{
  "n_layer": 12,
  "d_model": 192,
  "n_head": 6,
  "n_kv_head": 6,
  "head_dim": 32,
  "d_mlp": 768,
  "vocab_size": 8192,
  "activation": "tanh_gelu",
  "norm": "layernorm",
  "norm_place": "pre",
  "norm_eps": 1e-05,
  "positions": "learned",
  "qk_norm": false,
  "attn_scale": 0.177,
  "bias": "all",
  "tie_embeddings": false,
  "parallel_block": false,
  "init": "normal",
  "init_std_qkv": 0.022,
  "init_std_o": 0.00449,
  "init_std_up": 0.022,
  "init_std_down": 0.00449,
  "optimizer": "muon_variant",
  "lr": 0.0108,
  "lr_mult_qkv": 0.7,
  "lr_mult_down": 1.5,
  "beta1": 0.95,
  "lr_head": 0.0087,
  "grad_clip": 1.0,
  "warmup_steps": 200,
  "schedule": "wsd",
  "decay_fraction": 1.0,
  "decay_shape": "linear",
  "final_lr_fraction": 0.0,
  "batch_tokens": [16384, 32768, 49152],
  "seq_len": 512,
  "doc_mask": true,
  "train_tokens": 139800000,
  "steps": 4276,
  "dataset": "wikipedia_en"
}
MLP neurons of a small language model. Each row is named by its layer, matrix (up: input weights; down: output weights) and neuron, and shows model dimensions 16-111. Each number is 500 + 25 x the weight over its row's rms, rounded and kept within 0 to 999. Numbers have three digits each.
After each neuron's rows, "fires in" lists the words (lower case) most often at its 100 highest values on Wikipedia text that the model never trained on.

L8.up571:474525502444517457483514554478461485549444506494481470510508443527497514458506526509531514512488502504507494484514510526490524502538534505508518509513471513520458488526455532512512504504510485471476553530462529550472489502539501526495510498502520478505531478483504526513469482488525477504
L8.down571:537483477465536493517520494484501487501495487522508540519488482470525486511472523502503541527502476507499527492534512569474503479501513520507490478465486468481503479552505444487529500498495518537477485495537523568472504514497462502523497483488477505482516531507518504479496524480542535555
fires in: "a"

L8.up334:486490521481461509500519576476493453567480489436466518476445462533518519488470483516512503472510483509551507485480486515474489530514500539500492516506483480518524473549524518511480481481479500459492481504545507490510519483489493479522507509499456454488529530453496507479500487503468520511
L8.down334:499507490507540484515486509530476510441497483520518480505510520450481505493478499500513522501477537496532509537478507465522517480490512534552521466509495510465493503543473475471491491456516512486480468488469519505494488507512473502440486468519518499521489486559523527506482501497517524459
fires in: "a", "life", "first"

L8.up166:467491498507511487490535530468511516516483471445507432491535487493487490491536480513514501454483512521534513584490497504487497510520482503524519494499496516467514480518499558486463513489496461491526555493499492481539507505501517553520556477452521516484465512443532463440556523473492485473
L8.down166:509493548505468486492497469496467476481451492509512492467486491518525501482519487537517512491539441497494482502546503515480447517476484518487503462472474509457506519503536429498508450534529476475473477495480511533476515506502520500469473502494477471532476506506491492531535522501504514514
fires in: "of", "all", "and", "no", "or"

L6.up402:476527506498511478524495495503546465526567495498563515497506523529519467530500471501444499503534481513465515532510515530487474483478516513510495566551504471525484512478485519465477512479506529483446551495484499464523488489508518507537538488494481496488488468471451471481532528457493513475
L6.down402:537458493488498519490516538493538503521449557529454514484522499528508486504492543497531444492506465506506490481462500486470510460517513531499488477487473473447489507518478468520495506541512514484504504477523514499502531493512520521440513491472482550469508478465518473500520458467568498495
fires in: "of", "believe"

L8.up387:485520560473512506455543498503516481529477471487536502499455525511464494479524502511518495503498519476541516506490460471464458518488481499508477506472503490457482505531553534489517558476486509522488492497525488509499464551490508496501514495489497484490558572492479490469540466494495518508
L8.down387:464550469561502462493489463542467500508504507515509529502494487513499472487496509552486463499504525528520512488505504446497516476513508499461493553484532475504480484517514475545478474464486526483503499495511484500445510501499482499493528462516493491513516456496543435504528527490473481525
fires in: "in", "under", "until", "on", "to"

L3.up393:498513475498467500482512517511513494467539511497497498494528503483497483514464479485510502479486493500474469470505472486512493522515550477534532506530503486499482484496482499538443483475511508442476528493544553506494537519501524519498539494483508469459506491496461532510524508477485513535
L3.down393:491519485470460479484489493517512507519508528484503501489506468528479455510467492521519483553460538493513483470543509478546520527427499507513462503479525457458485475534506490502484507481477477501436494493494545537484518536509491482481517506541491465517516442527477507503507506507509451467
fires in: "at", "in", "athens"

L5.up93:514501466450498512512462507477488522498530470515522518488480491539546490486518481464477486523503467510477531490520491512495521561466521475487501483470527533506457529473476562459520490444531488520510515514502522470497511503503497489479528499512496534490502461495510497509466539505489512498
L5.down93:490462493526503492535522530531499452506513515449487479527454483512492483499506488490497502513500508523497524452509481478488496492531490501495505533485480526525445527466527491486468502532523499532506495483444533501518486457531519524501523462503498470541458521514521493505510474446514476489
fires in: "of", "an", "the", "are"

L8.up362:501518485532510497512539489461518499549500523484464515510447473516567482518514504522525499448473508530552492517510449526518487475462494480454499535462496461519476472501546469504471494505488531505499475523503513529512508525541496563503550542484499552505501461457501481498509515514475452509
L8.down362:492491490464490500480457506478485500459505503513502453509561544486534500552547491488510506524504492505463538474500494492487481539485482529506524476486459502477495510528499504508504538484458519502487516498496522464492499487493476432516519468475497510512457475500474448489541497502496503520
fires in: "and", "is", "were", "was"

L6.up363:479532502512512498484451528529486478467435499545542452500495517502509488478487533496511518509483488489509492475514476515523525521466470498506472448509494524501488484479511530523500470519504478495490554504503547486480495463501525511523476547473488487498551467521481517527501479530497528497
L6.down363:477485507479514526481505478507477523509505569504507461473519509483517478491498486458514473491477513491498484489495455466482510530547502479494516548491500498536516506488451510525470491529489461510454469448494513473477516533515524548499450502511529504476494469524489492532539493495551488489
fires in: "1", "his", "2", "a", "3", "second"

L8.up259:507547539506530508468526520475511483516506483496468478454465508500499482503520477519542536506522486529553510523504496493492508508488534484475478516491470512466454471545483497478500491461522504484487484501501471502443516493471553529489483528523500526547493483487492548494511503476476514533
L8.down259:481466462459476505491505504477477518471448525502497489524517498524564519478500437510478468469503497492525472539497519529495507493514497488465480525530526506492474487487494511577508522500508537489539535536489539501475516504476501424461553472459502501474486481509489465471501472532497538502
fires in: "its", "has", "had", "also", "have", "following"

L5.up709:521521494475479484499552514459482469514483484483544458496449469521492521458489532500497503496501538542562506457499514489476500513507471520499481533513484533510447525510462479526468496534505492526491489492492481540499527479517532513559560524517498482485485492513501494501486468516513543506
L5.down709:522534526511525465527517509419497488503469483506474478529512494510519503492492517481499564515513511490551531510500526508520491496499481532493513470483476498571465514474517529546536482495506483519468519484493542577454486520526476522549490511482423530513510521493502507495524515530500490474
fires in: "a"

L8.up195:514502513471492489523512541462508483497491453434525485486508524516537440501473477523493494497500484511499504495518500489440548516507530524511470437519467487432492495485531492469469504524491509498504507485490496487549526494512493517585519493542510460517505490539526456507490476534516538507
L8.down195:483525502479494499517508507500486509487513517516504530522490507510519527499516486515506491499478524471511507494516506494532504507501482516507492539509488465511521467535493532541459494520515469495479491527486522512501459490493501473479499491526534519498498518498493515482500513479469540521
fires in: "to", "and", "which", "with", "the"

L9.up211:511466483500521483502509492470528497485528498495525516503472513483486499476517525514515516504493483514512484510505480473460512534498479535510497558505488522509474486492517478505536462513478495473560489541536524485546502438516480537492518521519513465462527494498482463537504462512457536527
L9.down211:503484497511537486481513467517493507518539480468504485563496480467483507514520488532457511516472499528507488509482499507519504473488519437490522487515503516522486473480479511543512510484529514495510503528526521479467505549506518500498513516463472486513498510485506510488479488475499460520
fires in: "new", "the"

L3.up304:496520464485540465513474482512457485506502450497478495483507544478484487491508535554470480488523472505554497480516496499451507489534508515487489520513471510488550494498519506463492544471467519487470552464521510475523441487515497512464531486498517506490506491500505486487479512462462521522
L3.down304:478542509498490503518528485488534520510532483482489482412526525525496533498479482467535507519517491486518535520539516504473535486486484515501480505508498537459469525508522515520492482541469481489534486484461512533488480476480505536522474530527530519516499496481525520514507520495517517452
fires in: "of", "to", "from", "between"

L8.up350:502495517497503571461533543471505497542510495504555494477472489504513495511506487504498540547514515506527483504473492536493514538489468493474496500511483515467469468521495480515491490501522428521525491504470550487454485503456549510516505506500474503522527486461500506469564492460480519537
L8.down350:499479514518503460487436473508484508467494488530480458502476517490514542505483522553483485503511516519537515497511495480500486494507475480521509521433499468523527534492497546518466510496499507494495534487481588440462497509515476473490487479558519509503481490469520471524538469518522481514
fires in: "had", "of", "have", "is"

L5.up112:551529483482487457517461500567523531515499508504491497524504465507501459489500518500568460548510438473469502506524488508494519498468493497477507502526492480543430520479465525476481476485470502534510489484485515527509492514553504551530514522512478472490516476507461493499445495476488510527
L5.down112:505549495515502482515517519424476471489475501506525497542496507485495535483471517534492486508521478488499447423456465474518489513559483526483517469513492515508497497515526523545476483492459506459480486507512547496530473515504510554509512463506502511526511512487488470473496484521526454468
fires in: "which", "it", "this"

L9.up26:520482520504539485485493478516512488477529504502532486449533500519472496520522493468489558482502514472477515484529532514496490487470470484464505489525517505453502466511537461471517520499486499451510537557509531487460552485470476548477474492554512473440489484458482473466481469520523486519
L9.down26:518511499522486534493475433510491470482528520526497526485533493525494501494522519487485503532475514508500519526487482482469502500467518503520525535478495510490536500434494480493514500454534496510477517526519493503503485487526467524477539541495578529507528483473492509510451512475463518518
fires in: "the", "of", "to", "t", "want"

L5.up92:511500505486501487462486482518512482430487476514508522494536532494478513469481475523492504501488453550498485498500521495504552503514473529541508497486480487494525470499456481481504527503494530517524504533523537444475520512540492475503488458494483525487511487443507538522537507504476494497
L5.down92:501458526491484538508542469509502496511482478490461468497520505578453546483548490500538508508489489512516478524444491521504460489490520488435498474517507535463489502502543488502464527536466475493499497500528499493474553532497491506509449507469482468513489489517483495497510502505459517522
fires in: "of"

L9.up404:467485547513531468522530461479519494502525488496537478499546464493483508473520528525503482507488493455534482508519510529487507481489508480487505479520460493507499432486484468475552477491484515506477498526511536525503492518432496535493537490524513517486508508517466479474463508476475512505
L9.down404:495517509521470525559537430523504492517528483502523508490505492504486449491551479515450512527512515502517506494452542481511504511461489550511503487504539516519486509512475514499476509447511519482488489523503544480516465492458503462507441486510497511443506514472530506494462482528502512544
fires in: "the", "of"

L3.up405:521549493492472485496498495550487517532515540518491478545480491499488485490491530518500522531481507523485496511492506477470506496520517520473501516510475482507514471462494503511500444498465523508501488508498491506473495486500520532473511519548483522533450450467508526579490511511490529527
L3.down405:496495471543508475476462480503518461560496513482517462508526523458537495509496462477548525458428544495517489460490499538499483493480512500494470499482532502485498516520497476532459492512511454538561557521488493493499531533506493508464478483480482470507496496483527519527522514503485463498
fires in: "the", "her", "2011"

L9.up740:508508500502488491515457503506506479548504485513469535483473508483507473513543464493449480451495528547496530481481495523509523550490491514537462552531470491484473469475524519497466505502510492475499500491531532517484460502500521494550492460524497492527494530527521503543503506477508466521
L9.down740:532494477522517531471516468555483498483473494479568523499534515534532520491464570519546551478461502509509490540476524492441494480530510492510466499474505509458452566512508460523497481538510473469508511483491480514510477513505497505491477478494455452495479517474488471503496470495481507480
fires in: "and", "of", "to"

L8.up90:507557487530518522483519477552492465507543486532487471533545506486473460512521524478441490505512491519526480509509493473528490505548498480432490513491486515450526444507534506469513496543484523495504489484516501548470519486490517478525552485505458503435530529504487517530518500475453492497
L8.down90:528496504503507505499472520516516532496528535547468467483501482506487503535490511460524488493519523501490494498485474499487495513475481538487471490530542510389495507469498495472505519495507552537497475492473581518485539473454467514505500513508490513495506504530505525521493475516479503451
fires in: "at", "in", "of", "to"

L8.up326:499511499486550517502512511475514512527496487471489472510540487500487465507500463507532511510503495465525498446515492467475485559474490484471503448514507472470462562483503516482516496469476524509483575532458497501531531489516490469471511521542531483499474488500537487485477489488516516527
L8.down326:508536477487474502496482525513442532486447544481501454551494480500470513504484503495556528494498496512536486530480462517549525509469539478498526489487459483474505513509497466508509504511536505483489492525484495522470496489473507526505487503521498446459496526459425493487508501500526470551
fires in: "this", "his", "positive", "drag", "your"

L8.up593:489503436514505470508499505526531502449510482516510509467518473479472452524518499468493516532536494535515529475489507522488523483490516493466499515497507515475484491437507544517506521509501453519495457505474538546483484507527529473483436510475509530478532517492532549503516504504435544494
L8.down593:519473479520489548488485456495533494463534503498500509496453533506488530478467476524510465513460540542517525462540534490474495531460506521506490538494537498462511510528509483527474481487460485456486501491514517439507467522480447476526507512516508477511528476505483513552502536518500486497
fires in: "of", "to", "at"

L6.up665:509521513458488497454524532481509554464491491537477479464457485482493460512483457522484496526500484493485494469503526532456502491501518496511479476458482483496522488462505511505474522516538444502517510513507512482462552453477533487508491511515483514479514535474534488482494483532516525470
L6.down665:490482492513530506480514493503534444476519506513496520512465528550492489496461528486546500522469494522518462471497500493513525519505464494527493503458483476440506514511509490537496449452512481437513485478499503476497512556505469482524491501516489521483496466500534474481518496504512538466
fires in: "to", "a", "for", "the", "more", "first"

L8.up109:522497520509504502513523479522509465502536469559516503512474473493473488531499530504518480507461480484508482483492480493497495482510503527477498497483475510477549433518512524508507480459484505492489471545500514511550471507454505481486520486538493451477548486464476543510501473491498478482
L8.down109:495528502504512483478506458483507538529491532468516509496546514482511480510501504496472504529522514443483518540484489466505539504473482532453484493518476506436458513478470516499455524499502467454499489490493543549483537502526472470491500522524480482460533452496466531535509545507503508470
fires in: "in", "of", "new"

L6.up176:453530534506489480505497484499506500502499471498488516486501544491447489524490507491410522491520514529532488460518475464529441472507494561500464518503490522481496494479582507485507507478525498480486520525502526486481516483490487504479495524503555520496499547468494443470553458474519496519
L6.down176:464501421533450487509484554538498488510498532512520505497501495535498528501435480521517494520490526505538507492457461549471520525528501506524505497532496504500495484476450507486493479498467490492524544508499515471524504485496526489516493511494512485501531479492489508514529497459468496491
fires in: "to", "under", "at", "reached", "joined"

L3.up31:484553501492534515467513531455490498476459483518465462532542532563457472482544533465491496503470484460488503494475482507510495549510530490541504509481481483497473501514530540456524520474483508491482476508469525469504527513510530495508482474497483509514518488491478499461489478479526531541
L3.down31:505464470524505461526454526490503488499449522468483507517522521498488513497501493525541475481455483547458496533483460465476542522496456527514539500498481459446504505510457525477476498524473473540549521471511496494468505479518526522500518488507496499500502485543497494468492524495496510493
fires in: "first", "second"

L6.up366:496542519481516503494487517517461487524463483456516503487478512511525494433513502476472477460496519537520447549527499470499505449499503488564513547533512502486512470515520518492516511498518505495533530467498523475507474477487464484523552501530466442504449502475520478531542541504479445493
L6.down366:533503510510499502529500510513494535483516517460543490512511516490447506538493516515516518470518509506529506416461509525508453495506485509481453450523480510457490513501464489502487504533505503483467491550509463436514478486497495510540537522500551555512538514471482534476526492505515499503
fires in: "and", "or", "electoral", "plot", "early", "music"

L3.up153:485536503543532521515475480512520498496481516505504458441475487510517498490480523551437545506484506537513521478459488527459515512501472504474512486509506499518460543469501516468539489497430515488499496485489476509498469535498501490497486487475483500499497476527487520493559486529515491497
L3.down153:496482506529496483527532518454477467499508527509500497455520458525530477507482511507541521463517456508508520512462487513475534467474512514478480490516445515505491511535510555476464503529522529472504506520483492500483526489450541536528487492478461564499494512484467498528485476513513476519
fires in: "was", "is", "vidzis"

L9.up9:508561524524545528480509475517528478506485465498497470499512496525489516495558507525499518503495491494509491489482500508500484470508475483482507496511500512539462493455482515490493478548517489499535471461494503505478498450502573485498467498493497500492553478527490491475484483506477511535
L9.down9:500549496468502501493485514522522458508455523501501471516479468491482478534492475526465536501511472505515508470502466521485473465520506511520502502490509511519519490524514491526480492563485512489524484486451519527478487480513499488510532532549489521526508493513493526488511523490548487438
fires in: "he"

L6.up677:506552532484503495527481478495520536516544491487504477466489467518518473506494477539519513482494494531549516465445532539494494507460512480499486506530469483531460502512476489499463481512495477523506513487516551494494518486488503541476498533521496502502524457531501466561557493469460492500
L6.down677:502493493464462491466503506503497531506458502498491494537513504478514517510488467494519536498538510501486543490520464471561501520479511509509501475524514513475474481464519540520479491498460466506523496516496537477463488519515523477500492490490496501546494517470526504539490507532477523505
fires in: "it", "is", "be", "not", "was", "him"

L8.up67:529481512526562542478473478501528473506520451460491509529476524462523487464511527503483493493512506500504543516495531495467512504526491466488538462467468484520496500519515498492466503524548497482528461487488490480489533474508507495507489577572475489501511517444524512481494497546488535530
L8.down67:445518484500492531478505512478532503490534529456530505474476498521524478489477480487488504514534502499499498477527478472513465515531510526448437522497488527503488480511532455503499480537469515535544455517450482517477498457523519543507473517493501546470467482509515490491478482537465548513
fires in: "he", "personal", "career", "playing", "history", "there"

L8.up341:528491460530490522563526502578481472481529511496508527518533496475483462465543500529465512501501496512485506523512501488458545505519526485486508508523478535499477450528467519509539456479503497543503520504505537517500485442480505562443485476467503506452505511505533465495512479493464506469
L8.down341:513509530502486497494540487519515483517503464520482504526492508486487513479502516513509513502508522467522524504505482509526497482474512529540491510495488515503509489533521473524470496486497485503518459496515484486489499493441487434512481455494541539504491475444506558526536522544517546465
fires in: "of", "navigation"

L6.up760:522470492496508486509526495481507552481500503510520487522493506498559476456487526495541494505517482517447501534475512499560455467485507489493530475448485502497422515459456516468486499523487538493506472475520539507529486489509491498494502520562509519494485495521509504475463488500478534495
L6.down760:481494408466482486489472488489468470497489511492511500538507521523496479495508481491550505528495486530506520488512487505481529508524518481496498529474531478528466490523546484555473501521486497540476493509465540458479508488481538492523486468511514492516519454454535489537548435490487531552
fires in: "it", "the", "her", "a", "this"

L5.up723:536497494480488480530496499498491498516575445517510468492481486516475478494476532523484535521472499505557546489484537499501493496464496477445480469533538479487481512490513468457505563470485491506525480500504525497520492518511478483490498498517507464488509507543525507493510524539504494506
L5.down723:493487532525484484491509475512466471477536495507471500504463494513540520456445490490521504500519479539479511483515510492512468498500479509523475461469498537479506528504515484537497508538484499475490500527506508505496510527466471513511494531520479508525499517479484489557512488492470580494
fires in: "after", "with", "on", "and", "when", "until"

L9.up322:511518528521517516458538483475506495503538496497552505515514502503526511470470495491491521498512503530532523510466529498477545501490479486481496532471444490525463484533510481512507489514524522508468497487487519465499467520439552491490500510489503532483483475466466462512496467484502493508
L9.down322:497568503476520448470487505525478506510500460532490459506447496545483503535459430512517539502458528461525508544548469516517506484526522511531517499512511475534472496469485500521508470511519472476544486492517535500467489488505475485529509443533513512503478459482519503460507494523521469488
fires in: "had", "has", "have"

L9.up53:564563479452518455490504490488496440496502526524519505495512456463529490490502494493498507545482555511486523483547525516503513533491459527474525503458463519499493487508500488470504501470482528492477527525489482442478506519539480507476510516520496485453502499496490549490464474510523520497
L9.down53:466480454521478468499522526523495478469493517459460494512515493496483459521499552502545547465503512522548483436474478529514492523533515504493532540468505462525541521494497510497513499499499529522479485549497511537513495501501466492481468486481489517527512486512529518508500492442514531487
fires in: "a"

L3.up143:484505536557510476473499495522477440526484491527500499485510485490487487518529513491514535469467446481506470507522518497507532515542484490532488515494458511507434513459483550479512526465509551514491550524489485498459522497481509517503504509467494511498501482463455459499536548484500496503
L3.down143:491487450489452474445520506529524474501499470525476495522519483466425506494516547511468496468485498528478554546489497524524523484471501488474517517538468483481483474523493550485503481457491541499542529485526499489482486509483474492542514504466473494487510535496510500439522462508470507513
fires in: "of"

L8.up164:464497488501505515466481530489487513518473470464520481510518519481507483473480495532477517486486501498504495509515516506477500520514459523486510478495488530468484507490544514452495514511502517491478499570525506526495505535527508502496510533512513468524536462498474467497524509517520488451
L8.down164:451516515537449510488455494490513526468496563521479485481482484491479494506520460488543484480501484542508561510515497494503524477506492505515502495526553526487465504467465512523471510504468515480492483477483490516485523472478508475523530498517477485483559484510487467490532450459487537473
fires in: "this", "an", "considered", "jr", "supporters", "20"

L6.up514:475515491503534505470482520526488498496519486462534488500469497559482507494545515501494496471531483504508484495474541487479515517538480513470492519484512500501462513474498514429485478488498486515525527487476468523532527534543535463499515528522509512552476480487501486549498534483478535501
L6.down514:500519539523536488510510516538472527467490536474461478515518468491548495525498491507511485488482497498492482523531508493495493521504516467482501477468479514505497499467499494492505478528481477516494459468496483500496495549499530518517449520535446445447527508496502490482491506553500484536
fires in: "also", "they", "and", "can", "then", "to"

L8.up643:489526453498543548495486484526519494498488467485533541506477464433518524512524505489482503500499521520516494502530535472508508539476495497489534528537446493514529494503458518477478499459466538514473496529490519507509514457518527494515519466500482526525543468495469515500557470471490501514
L8.down643:503505458505501471509513452504504526541504497529498531508480518479495482468491528493542525488523520486523505494492542493455447489530465510501513555448492487431529486471494492460487530461499476502482444464499514479531479524540461516510491490488455494509475489499536495516461526492484451517
fires in: "of", "in"

L6.up752:474549515477520507509510463524487439495589477476535557539465478528459494483479471532460505512487507529524505502508521542511495538501456516476477559487472517498514532463495497496511479481483493512537520495483521485516438525495504486524514480533492500508547487500456507539522472500487526490
L6.down752:527482522491499499490483434488449485515495509473522447493528511531487510491455533518528524481527523500531522518504507506501518509477512535481468462483515510429533556534533481475510512501440476492488481473535548494468484541486435479528465509480483491497528476506525501492515461509497485537
fires in: "until", "of", "since", "before"

L3.up280:518491572525526514541518472510477508534477472490499482524500497533443527499541462492515468460476508500528499530493500486498518484500474488470526521501490458468449500470516526498501483489538485484467476501475480496515503529475523499479487501493551481504506515462482478508466499468485502520
L3.down280:470465492479483500506483540476495500486490555506453475515497480498507525480491505466462484458516529517499546501548439460540500485494515455489509502488492499496541498453423526504500514507456496510521467512498538511521521498546495521495523525481495471553481529526519520490520457501490463491
fires in: "and", "or"

L3.up742:497480479507493455508528538505532530511494480524471484496505488507528452477548495556476491474523466495529477511494513488502477436433491512513460478468476479533511495470531484479489503488515500471487471499531530492520467480483573518479490498472488523522518490512472475469491526478504510522
L3.down742:507457532485492500521520525502483449557475518476446540501482472469520523505490498522462527485473492505522497546482500490530454515472467510530536457502490540501529512523507466493499448503490509501487461492547477539486502494489473484461498471543520490488479515463482453529513509541530518516
fires in: "000", "and", "had", "with", "were", "7"

L8.up367:477533494518520498521500496518524520477472547496505469491504509524479511522537515435506441499513459520478519502517490469489503443508473452476504525507513486513460509493486494494523496463479490484519438527471512484530537491520561551531494513549496550489507510551459492520472501509444492503
L8.down367:495530534497482497521454498536476484451497546497501487464502500482484541459471497481491482530500528479512459500514525531534496482542494504499502507484519491499466465488510458535496471501509528532490498536527530472474566466497478492541501539500487488480536495534497456472474523534466504492
fires in: "he", "film", "it", "song", "tower", "book"

L5.up581:459574492487461532466476510522468523501493441466524492449496512472481504509501501492457454511467503491522508482488537535486500509501546498488504454536513527514483493466538510469485524494488508548528513437480508501518488502530503479496472525451498515507532510500485484506546487471502508497
L5.down581:541506479478529446521494464502535525517501542499471499496474476518531482479516530482496465506521519507465533497511514523460500545494524474508513506468490465494533493513470458531533528511467462481527452541536474442498491518487466535465548513560511499505545519476470476476496496531500509547
fires in: "to", "for", "with", "have", "the"

L3.up179:503494472470507506511501525488479504520500533506516520561506488522512569519486491494522483486501497489465526500511484464501513524456490499484531484562534505529478510475523563498497520507525488543491544528496487445491476463547495511458549551536537470466468482506470451486487496543457526515
L3.down179:527463474552508473488455522507451468477524464516473507501498469491509477497501493491507521474523528535499530496451529509465472489536533487542503530484519528538501553430509466457487488530479514499521448467465499486502521512518494476519521486476523516510527491549455508470515461494493536504
fires in: "a", "the", "an", "supporters"

L5.up318:521512514480508465523530478503493518500491469510501472530444512484459517448461494513467513532488534483516505519495513525498483459484511488531531512470469506506499526514468485533468546544507553446497482499506503525542471511482486526500504502517524507470502487488475450489549479492510466506
L5.down318:466490520536512502479477489476534489501544553492538494476493479507522502482501541520515516544484529457468481533501469498523481517525429514512518509472495553531531508480475491435515492523482514475480513489491464461480462549477541507482519500513475475512542553467515552521485455503509519523
fires in: "she", "he", "5", "9", "had", "7"

L8.up466:501454498520538494470560506536527538504524485505504515536480519486462481527527489529476504475516459514489490492500519522500525450495454459483514520541504500444459519516524530512463493489519497497481482537519509463491501534555472506485487516480520509514474502460505487521489503487491498465
L8.down466:504475516475473503489514485505453502484476470534459464543525507520519489482497461496478520484489490501492534536470489514470475520479516508498506433480512500478506521488511467486499472481441481515478524496499487526504535533493491473536505522508491501504495492486536484523497492472509461519
fires in: "to", "called", "would", "or", "for", "helped"

L5.up379:507481515506492527551501441508477538521457492501556466463493476498499486475528532512532522472489486495488476472477531507495503493506458474462513509521524493516481546467546477485520515490494525538516507483508481492535518470539509535502528529524505518440502493502488451520480441523522494474
L5.down379:532517524502553468508472516511494458490517487507543467515481519517523498523513481523512513504481494440511530516502497514502499528547480507505524514499537475506523479511517513535509510524484525504538494506487532511470488476509519520510460480502503474503488448500454504522529487488497506463
fires in: "as", "a", "an", "is", "director"

L3.up679:504519460507506478472509519520495504510532528479497515502473516515432473451526500515481489479487527526483518476476477540495514513525475490510522491528483517472476484515474486470520487525451512464513507515474491507500503483558527532487530548508485518533523463441539509523524472474487487495
L3.down679:535534506502515490453502532451523525508498490517474521450529498544536518525469493493504492471475479472459510511494528468452501526499517525484477517484504541504514527520533486503459546492477493473552522467507529499500475529522504494530482454481495539519498497491494509496503493511467493518
fires in: "the", "they", "of", "and"

L3.up378:475523534494486502500484518536483470531556518508536476489498520501509498439468493515462541530519509505529538443453501481462486488489481513451555477514493472501487541522494497504478538492467499513488492487469516492501472559448486504510478493522488465492528516483439492446471481506496445506
L3.down378:530510519491503463480512506487450515508525524563520448489518497506522558434523505524561501485524526526497496539514510502467441536515428476489511519510501533503508499488491488509484512508482478490524475505494521478466490475522510510493508547477523525472506546461529528525471491485469504505
fires in: "he", "she", "was", "is"

L3.up281:487506501504502469456509488542501555498510472459511500507482529545530481478464500481500466514476490513525471464481491503479524518486507495506534534499457483505497495516520527475558520509544497496504522519530471478473509452526463547478504499459510526480496494579456485510503491492502471547
L3.down281:509484502516503531471526494497515502475482546509504496501525520463481475467554492482516490505452538504494470503481488535478516458495528460499491511520534499519534501496483494457535517521490508479491524537465572537504499511527473505485502509502549509516494485499447489541494505489502486537
fires in: "new", "figulus"

L6.up575:513536516492505514501533535518523538493502494509451466473482462506534483469540464465531511501485491506472515474521505515500527464523469477491539538501501513534449504494482517503506508543491513525523452480483506499484513476501502471511547480527454511515490482474482497450484493517531491491
L6.down575:510495490500504462504477442479479470493468497485512508503483507500455503489494537501491495520475512520498494522499457499482481535504527507536484454451499495511537500493502491540507482457455505519514559519514549482504513515453482514535487540519507481492508518492494537547469527504487465485
fires in: "the", "it"

L3.up160:479503533529501489474485528524526463479523531528535507461472527509500435484544541483515491539522487491483483537497509490518524507535532468524486518470499556490497517495475546517481512479509486505465503483503521510536461506467494512534469531571523514452492524472532531503512480482477434501
L3.down160:509489510515515504543472484536476472490539512531494511548482444528544487552495486483505515464482504451536520497531492482505523443440483526469488485495484476528507478474492494491534513486471504513506489473551504520486517513510514523525488456456498497510543502558506488497500485531530517496
fires in: "to", "him", "finishing", "over", "age", "by"

L9.up1:495521526525529525545502466498456463526513484504521479491482462495498546503486494509487543460480533477554469512472539515506488482482482455484510482506516506557503465459527472501516506503522501557545507503516528462475499501497497489500447517490495498468497447513424517465530468505468504508
L9.down1:520581564490509507544503476474499506524521495474537485476521429485508526505512458479497544468486520489562542506482512469519469497501517467481509484506489521557512483499501495509491532500478512464482509468482506466537494483449501497502488500482504482450510485546493512482555481486521455491
fires in: "was", "is", "also", "being"